Weights of a small transformer language model.
Architecture: RMSNorm before each block, rotary positions, no biases in attention or MLP, tied embeddings.
Training: 100M tokens, 12208 steps.
MLP neurons of a small language model. Each row is named by its layer, matrix (gate and up: input weights) and neuron, and shows model dimensions 0-191. Each number is 128 + 32 x the weight over its row's rms, rounded and kept within 0 to 255. Numbers have three digits each. A neuron's up and down rows have the sign that makes its largest values positive.
After each neuron's rows, "fires in" lists the words (lower case) most often at its 100 highest values on Wikipedia text that the model never trained on.

L12.gate304:072115195192050123150141070139117129134127112089122135106150117154156099163186116142121164105085086165116178073136142161158082120187122092104144061169049108134133102109121104177110139085197134127132134169126166194128115183182162146151106162166164149178138126105172122063130113134138108092161150135105137090155096128115171167126095104189147096175139155113064136125111123141121139156130186136139118117130119161084142135148142128130086151131180059143097110108097098168123093181070162134157121145112054144177169162104106131169082121110084148157098098105170141103138101121087110156
L12.up304:100125156157098088146127110163103141091121114065136196042068138172141110164136089148138185075116094089142147108143084122158141140149154036155173174120149129089078106106142113174145108106128163123119149113164068169130120121140118064123158117076170123097089075092114097101118132125146107115123207113083156124156068083119107133092113095144147083104165068101123106146094140104096186146093128125095121135129131120119140129096126071124091144091163096157072148098171146104130140099131109112123088113088130105103155125169078095122140153122111184116149191115145100096199030099108122170
fires in: "had", "on", "began", "up", "despite", "started"

L3.gate343:127167174114126118126046201159104180074102137118121160143184136128094118139129161120122111162123087098089129111157051148135135164120127138136103127162102183156098193077171179133082155169103140140140075173058148106125154161116168096134094056136096090114064127095114130112063123144155126112141150148140139160168084161067121044067132116097189177109124157092143121157075193130110128143135151112105184131122151119104073117131096102104143139135158133138132129124105217096142111147133145137168142124173145112163093101159189126076097154171109104137140139135146094141119140089188102154
L3.up343:165171152115079114116095142161092185094136153123164156117123190142127091184128114148122151105170134143133222159132135188148103119121105149153110103105149164124115139151149137181079160137087180131144145147132128180154130130151092066106148116121127063106076116099087124127116065139150090148168128126151146126153152164123171099129181103148144081106134086118123170174122203073138147170213144142106100165120185083151122151081123136100155133152077103188129117129172172073110071212074127130142132111155165144160079076133206142161173155155156098100110129151156101124168135142155124152
fires in: "the", "they"

L5.gate135:137104122087122166107131107160081129084095157091127173159129083185171171165098118170039147163136129140166168106118174138118101141107071166149115063140115146149167151106172077180161075096102148136157199139150125132140097177108142160133173168093156062169152142108144098076065151121161136105137087110128134057126142070110142114148153143113084057099191178112180109130136184129136121138102119101117137168144158143148077041115102118124139093102130091191135154088123063163172178166118116114138127144137110150144122140094096116187131102113149145129068129133115157147136172112138105102
L5.up135:124131115102200105143113148175074179134143191054090193137151085150120144072100152141126121139113148106118135161115075143122156130144077113074138126148163137050092192087095168061130069122190103125156199183143108105093132137142132099119112116213092153129074113095125158092136151149130105136144106151129136155113154139123076165123149197128093151133178069094118112170102120131125159195172092138119141124103157095131105116102155162109076090119098112173087118120143129132114132146158117141144131160196164134160171154125113115059101195119085108115127128110098135150092082086119126193
fires in: "was", "is", "his"

L4.gate249:080138137078100108158133097175091083119121132141155162116118162109104145117144115068147126149108062120068165108161120155123044162107127145153167129108087133173114140101151134129086152106130179163132106117072112186207117052134111105124156130164163097153144125167148057101134102180159074096139110123094146099127136164156114098122131102113146131110178102213126129137166162141138037189081097124187124169073141106127182157145155160092151110091097123114156074129118159084118072165159183140097150095138116081112144099106178126066116159129164108066114148102129137087141165144140136119
L4.up249:131130151137144148083186093110147124139118075074094104074179175163057145145139107107181197138112120115162142176147166079168084135074132069120088082084104107131176073107137134099135119096144066141107077172125086187064183135122115145148145184126135072122099145168186125093159096122125193144140185140135095075084143120146190132179067175132076110098178092179094125129124153106154141192118132102108133125122102135150145188147156131091116144136102056195146086134114125119150116138120125152127115151061130124148116119155095133128163173118108131138161144119133109112147137110143154082
fires in: "capital", "advanced", "central", "global", "turkish", "credited"

L4.gate366:181083180154073158158126122134121202154110161111134133160168114081093101136103120139143122082146161149156085132098110091125063122112152114142143085168154163171142162106115078163154157146105123142192154094093140126114105168155208109152118109085113132153167131134130137170127152107091062123159089112078130084119156142138140075163142096148125102098107167168117093116139186132130163189154142101138130137137170163125133135118103142096138101162110082161138115135106155122049088158111140095184138100176125063154111088120185151128126093144181107145040107141219147062166078140130119195
L4.up366:116186129067123141135061056181132166130077160087152139176137122121087176172113109127072156135103171121102191138071134164144091164061087111164140114142085131090149172164104136148152192122145117156167093130123151101152156171110114102137103149057141067085063133101138139114114134122189111152094139116158097122063190181092132039096169101162140163129079137178112153137126155124155112126089150153127078116132170144184129138084112142136126068132177167144110168096103115120135133115134174073183137137144100154126135083139085100180114149141132106137114105147177138155075123129116110140
fires in: "s"

L5.gate362:153116141162119153139161093061102148154124101107128216153173125150128089119156151143064129166146094125134074095117100087103123135145141075144196086124144110131132069119185142121125118132122130142100090113086092047146106141130093179088157114075145112164134136134130100090102126135086124061130101142149130123119117097115181151125222088101070074125128124082143134133093154092190135145081158129185092166136141108138098144162055132138066108110118137153093130118093118191179151187107107184139113123121122117116138124099128119083129113138116130201129149168200030071134130128147118104
L5.up362:170161132121127183130129127082076188117184125125077146111132075062077137133129194082128152168069093155136086157105201117153139128145166156112155090112164084150038139124099139162156088094137151144170145095159117114142143096158111106077115119152116102141161092129114138122191171125167178184069089120160112101094114113163108102150118092088142112160169175133138123162152172119116107127163130178103157082084064140150104146138146136142099095129101104156123078179094133163124140101098069194099131178161087132182140124120123109170139129144182092158052073139118128126102131137082093125
fires in: "part", "party", "participated", "parts", "particularly", "war"

L9.gate55:148084120209103122130122077089146131150115123115112087121171129135092103110092118135160117134096107144145063126172121204151138078126103157113103150169120056102095123147113092101087103086118120142137122194098089092077096143135087128183091135116070080123092129201120104126120116117128083126177153126138160125107150164137098191092152123103085143146129082144088194075104178111086165090098144104106113111134169163167105115120125108075104091127166178140115141120183135151155202114075182153119137167064140136144133151179079151101110152105137159104123134110178167182129109204107062121
L9.up55:168139098140039158148122167115121166140099121090138129133117203125100147155120113165143132113108106086133053143185091120148118111102150161157164158121133151115105171148085132084130064084157095151142108150102112096120092158117098171120136151084129130154131129137143095218133110094210090128129159118152103151120182128159131146164154094135126154184080118072044158110146124102090119096150133090070097108118177081159105107136139138072127163098121118077074112161079050184146119119138167104171088096140160123135120150094099116161151202096111100127134183081133173131123121194129101169
fires in: "for", "under", "from"

L12.gate140:122153179138091120131128111156152153146196138122166100137158106138151094105129115122141087144195153152162121138158097152145125131137196134138101154106190137110097101145247096170108062120096126151117095172125196056181111128112075126178117112124156154144105082090060114096127157074134108190160127143167140184160146137153126068101125119175082165145105158131165130153098127103157097150118170148139122134085084143143069138124128081142171133165108135157156157182107144118098163152107132189160114178133080163137128114076117126159194171102151158119156126113156096158135210090110095121
L12.up140:122098134126095121118148158084170147121116167138077108112103096084142116178144099091095154072153119167109077082093129124148125130144152118156148135100152134176100175133100187170109138124109176124150132091105169069107107106167140126155194105155137119075097157105070125125175148140083149176144122103185135162127128117186153093099098131123146099160163138152138144094079183187128135105155162169117122156156079134177096121085147091096151105162126124150119095110102131143048163166139137157169138140111106115164143137077069068196130087114112093191071146029128084155136184056116105149
fires in: "the", "david"

L5.gate17:087127112158078158108070121117121198129131103118121125131183080156132121105090191196070133092119144140104142118148142160132133172145091174137127158114089057144127152115084060194124104096130113052133127144113157087145107121148061178095143095144133115080135119108151073111149146145159222173158095142157079117150121161146089179140169042131137102081126047112098111174122146082072113105115138103138123185087133136112050134103125138098096092110100178158130132123161074147156140133128109119133093113162120170174074137120125161145106084116147138137158109124107111146152145144110061150
L5.up17:138135107093136119178089135115125172059084127109125166108122179166137109109137167141133129081167150172068143084150164083142125168145120110146076148107103094140101172118125116083100150148102175112124152064101080114084102057103101134129128133130134139179137113134125076095160054117117137149125133165169114162139105108113142113157201127069175139132148052086110154149088171072074094126144105096130092179058168151106097105138187081086103099161098101102160119170104124156199148121082166119098117105095153202143156159175126127181155107109112084087119143174130090132097088101098115140
fires in: "under", "on", "main", "year", "ottoman", "onto"

L4.gate275:098128128166047134121157103085130124110232109096114059081106114119096123189158184157133131106119190163134188152158155137145120111148123079104131183105150064074142107196175150183106185153164131100106118173112135178155133108146084106130179117175135136106057162112130147085153138099114155138157120105097128131136122108214131113120124068129184143123139126142168131137083145071122113155177133113113121133117177160144119117103099081188167144153078113150128128096120147114063098084155120160141104103135103186171160169114119096123139131123162145143100082083163111101098087184141098111
L4.up275:079137122158116159148092092062098158116130139115107185184177153113055131152094107093140128126074174078112115141125089134132115075100153130141220141201082126084128123105108129117109128150117067117129136163099177138106068208095108181129085080098190102086128115103165141071127128089173189141122098127096102154127086080125096166149111126174137075122127137096135132108112153124178119156158161074130144129112198101122104112151123178100128132086089148135118092138107178112117073113158164123126123134136149192120158081152071170102113059179145162122090087113117139156145131150171130117
fires in: "released", "produced", "directed", "written", "recorded", "preceded"

L8.gate292:101103125075094175106090144156125103105189163065150151100087166177094122183076180161121100146122084171152123132162124184043094121104093097136149103118121126128142150075110112188134129077123119103129156152081143130175077182135099151140116121104163113171147118119072174107135128149154117181152170127063147084158138104087147092066204120143132144189159132136112148174136129150142115094093126104162116134125136121106133125103145082046147121116146149140041019124119110093098162145133110145064132150119082146170156102128131073101123144139152149117126082117149155179129127139136156171
L8.up292:082143098178083146174135166124086099078191115149142119131151147148148139077112112091077109130136129102130149135082150106137153120173105111139168102134194092119160121171089107111090095096131125132136114130141145151107117105086104168061158121189148129220172117106117164204109125079111171139124125120149155100116143086189138189182175094129125089138147127168165122068111097185149120154095064144109151126129144078060137217121124104127155169057068166085080121149138074132115138110139152094152177092127138090125126127080152147179135164113163079154103084163120112109100131150159111130
fires in: "was", "is", "his", "career", "place"

L12.gate86:079114145124114102091152116078143103119087127073160136051115152124055120204111147144119144087153141093136145129118091129090113134172110075073130148142130087110125144130088093195120137154124160096100082171110168154171118145096107121152131149120088143107076099125140173164036169145176173097106176118145084100111091082140162161117138105145150129140106094136115087078143147130084186094115130151109139141128162154098146077145102190075123072131128138148088092124138064191109096128132107136103086149135113144166145166115193113109132150060094198065135113141126037077129131121119148145
L12.up86:115098072124117084120183094154145156086104142063109136075118150149084119106152132138088180120178123119157124147195103122144150104179141053113191124104110120143159133114112123180121141154112157124142114157135091168136147132152117123163111138205154127134116112126148149066127176077140150068086107133137161103123189161138168113106169109210145073155090186086116167135149176112072148133106136137099161127174068173109116180121165124125117096120109110156078127215172052131172146101089155152103108081115131128122105096145147178139113114093058106087154096087118093120093177134140134171
fires in: "while", "began", "after", "started", "continue"

L11.gate88:152146131183128134105129126093070106129171131144104099106147111176123127111106136147181131130094139171131137189123159129153060139183074073047127142203149100096165136145228101139107109094164100169106051093073133149142126184183096120112133130113136133166145099108123082122072115145113094095165173142170145091147117129168085151158150103139152138115122133140154143173096151074111096132083139156148137134132135193099140113097148113104100118107164172113124144115141069161126125133055125152108096098091115137195150123093121148099148149058183119134110159058090055082162131167157145098
L11.up88:099097067119137118106095129110109157117132040130151164109106107156137120174155120110127168120141104097147136171061117117127062161134112158156155087142143093162162085064104101102139185057113145144116104155102073148156071149110165132126089074138127098167175088087188143188188126146146193139081118167095119147095107127179154172148091110104104125149133191101180120074123133152190161099126176141121159117089151145137082152137089094122122142067138204084093055120127104106090177147166111137117136096131128094090119134153208124135171118133165113160097103117145140086129149131095117111
fires in: "family", "name", "died", "life", "children", "population"

L11.gate295:136077194135099135137189109196113109112167167127097109152130111142084092129165137173152175121112130121084183103181095099142109088128090159191159148129119139090109090147064031118117128071128128122148123118131174156128120137132143158096141173172160144225165142095106177117102099117095081104190121158145079175113132116122107125078113125147118113127143099076156143079142126172134093147162160162218102171169135148103121212125110185137162107117184160149147127132118147102127146125137135113122078114120129095115083126162101057123081156104160131147141113208101138102122091090147152140
L11.up295:195131126197107226133159086153108130112134163133132130152135099128051125102099110122053143124083145116095098071150129155096172132089161094150093105103080135115103067159092130151070194112119112102075126121129134181095119099124124107145150132124163152137088119122186123113144177122091110124145127130117136170157117124090138146109097089166064180133130111142099089091161175078129128142129133168120069166129119094162123168140142161078149128128081142180132144145151202128106081089151105100109135186175068101093169152136088155089128143127139139209115118136138147087120094061067125078
fires in: "all", "those", "one", "each"

L4.gate213:102141060136093111177135127086156101113126120098129149129150135153124158098073104149132172120118112113115131110077158089167109093148156149104133109088071080145127144144169152098125098132185116153144168126076122116159120078075106108179110157083179127122117123018189097085095120162185093081066167138099086157105112118143104087132170119202116122140169114100129093091150073137124106159104149180103124111136198167157162110113073137110148146141132142173060163133170136107123134112173152118153136116108154164153191083202188116137130097137139097101121109074154123200142150141176098143
L4.up213:113090139150141128181125113104082116121155186158129147094149106165110116143102103134138151121122100116146162090117110112150107120145159140157144157144101110144120173104090185148118154149148134170063148110103094192119084136110127150139144209106129172133120118120174150047125202173120094029154160117118206165112123141101083198120142173164096082128122156078122139157119136141128121123158134127149117096126160165079185177139155137144158120072117095160080179145170144145125139151143132123082104111167147163118067171149214147075154136116166152083180136087117144071150171119137043103
fires in: "began", "started", "died", "does", "appeared", "senior"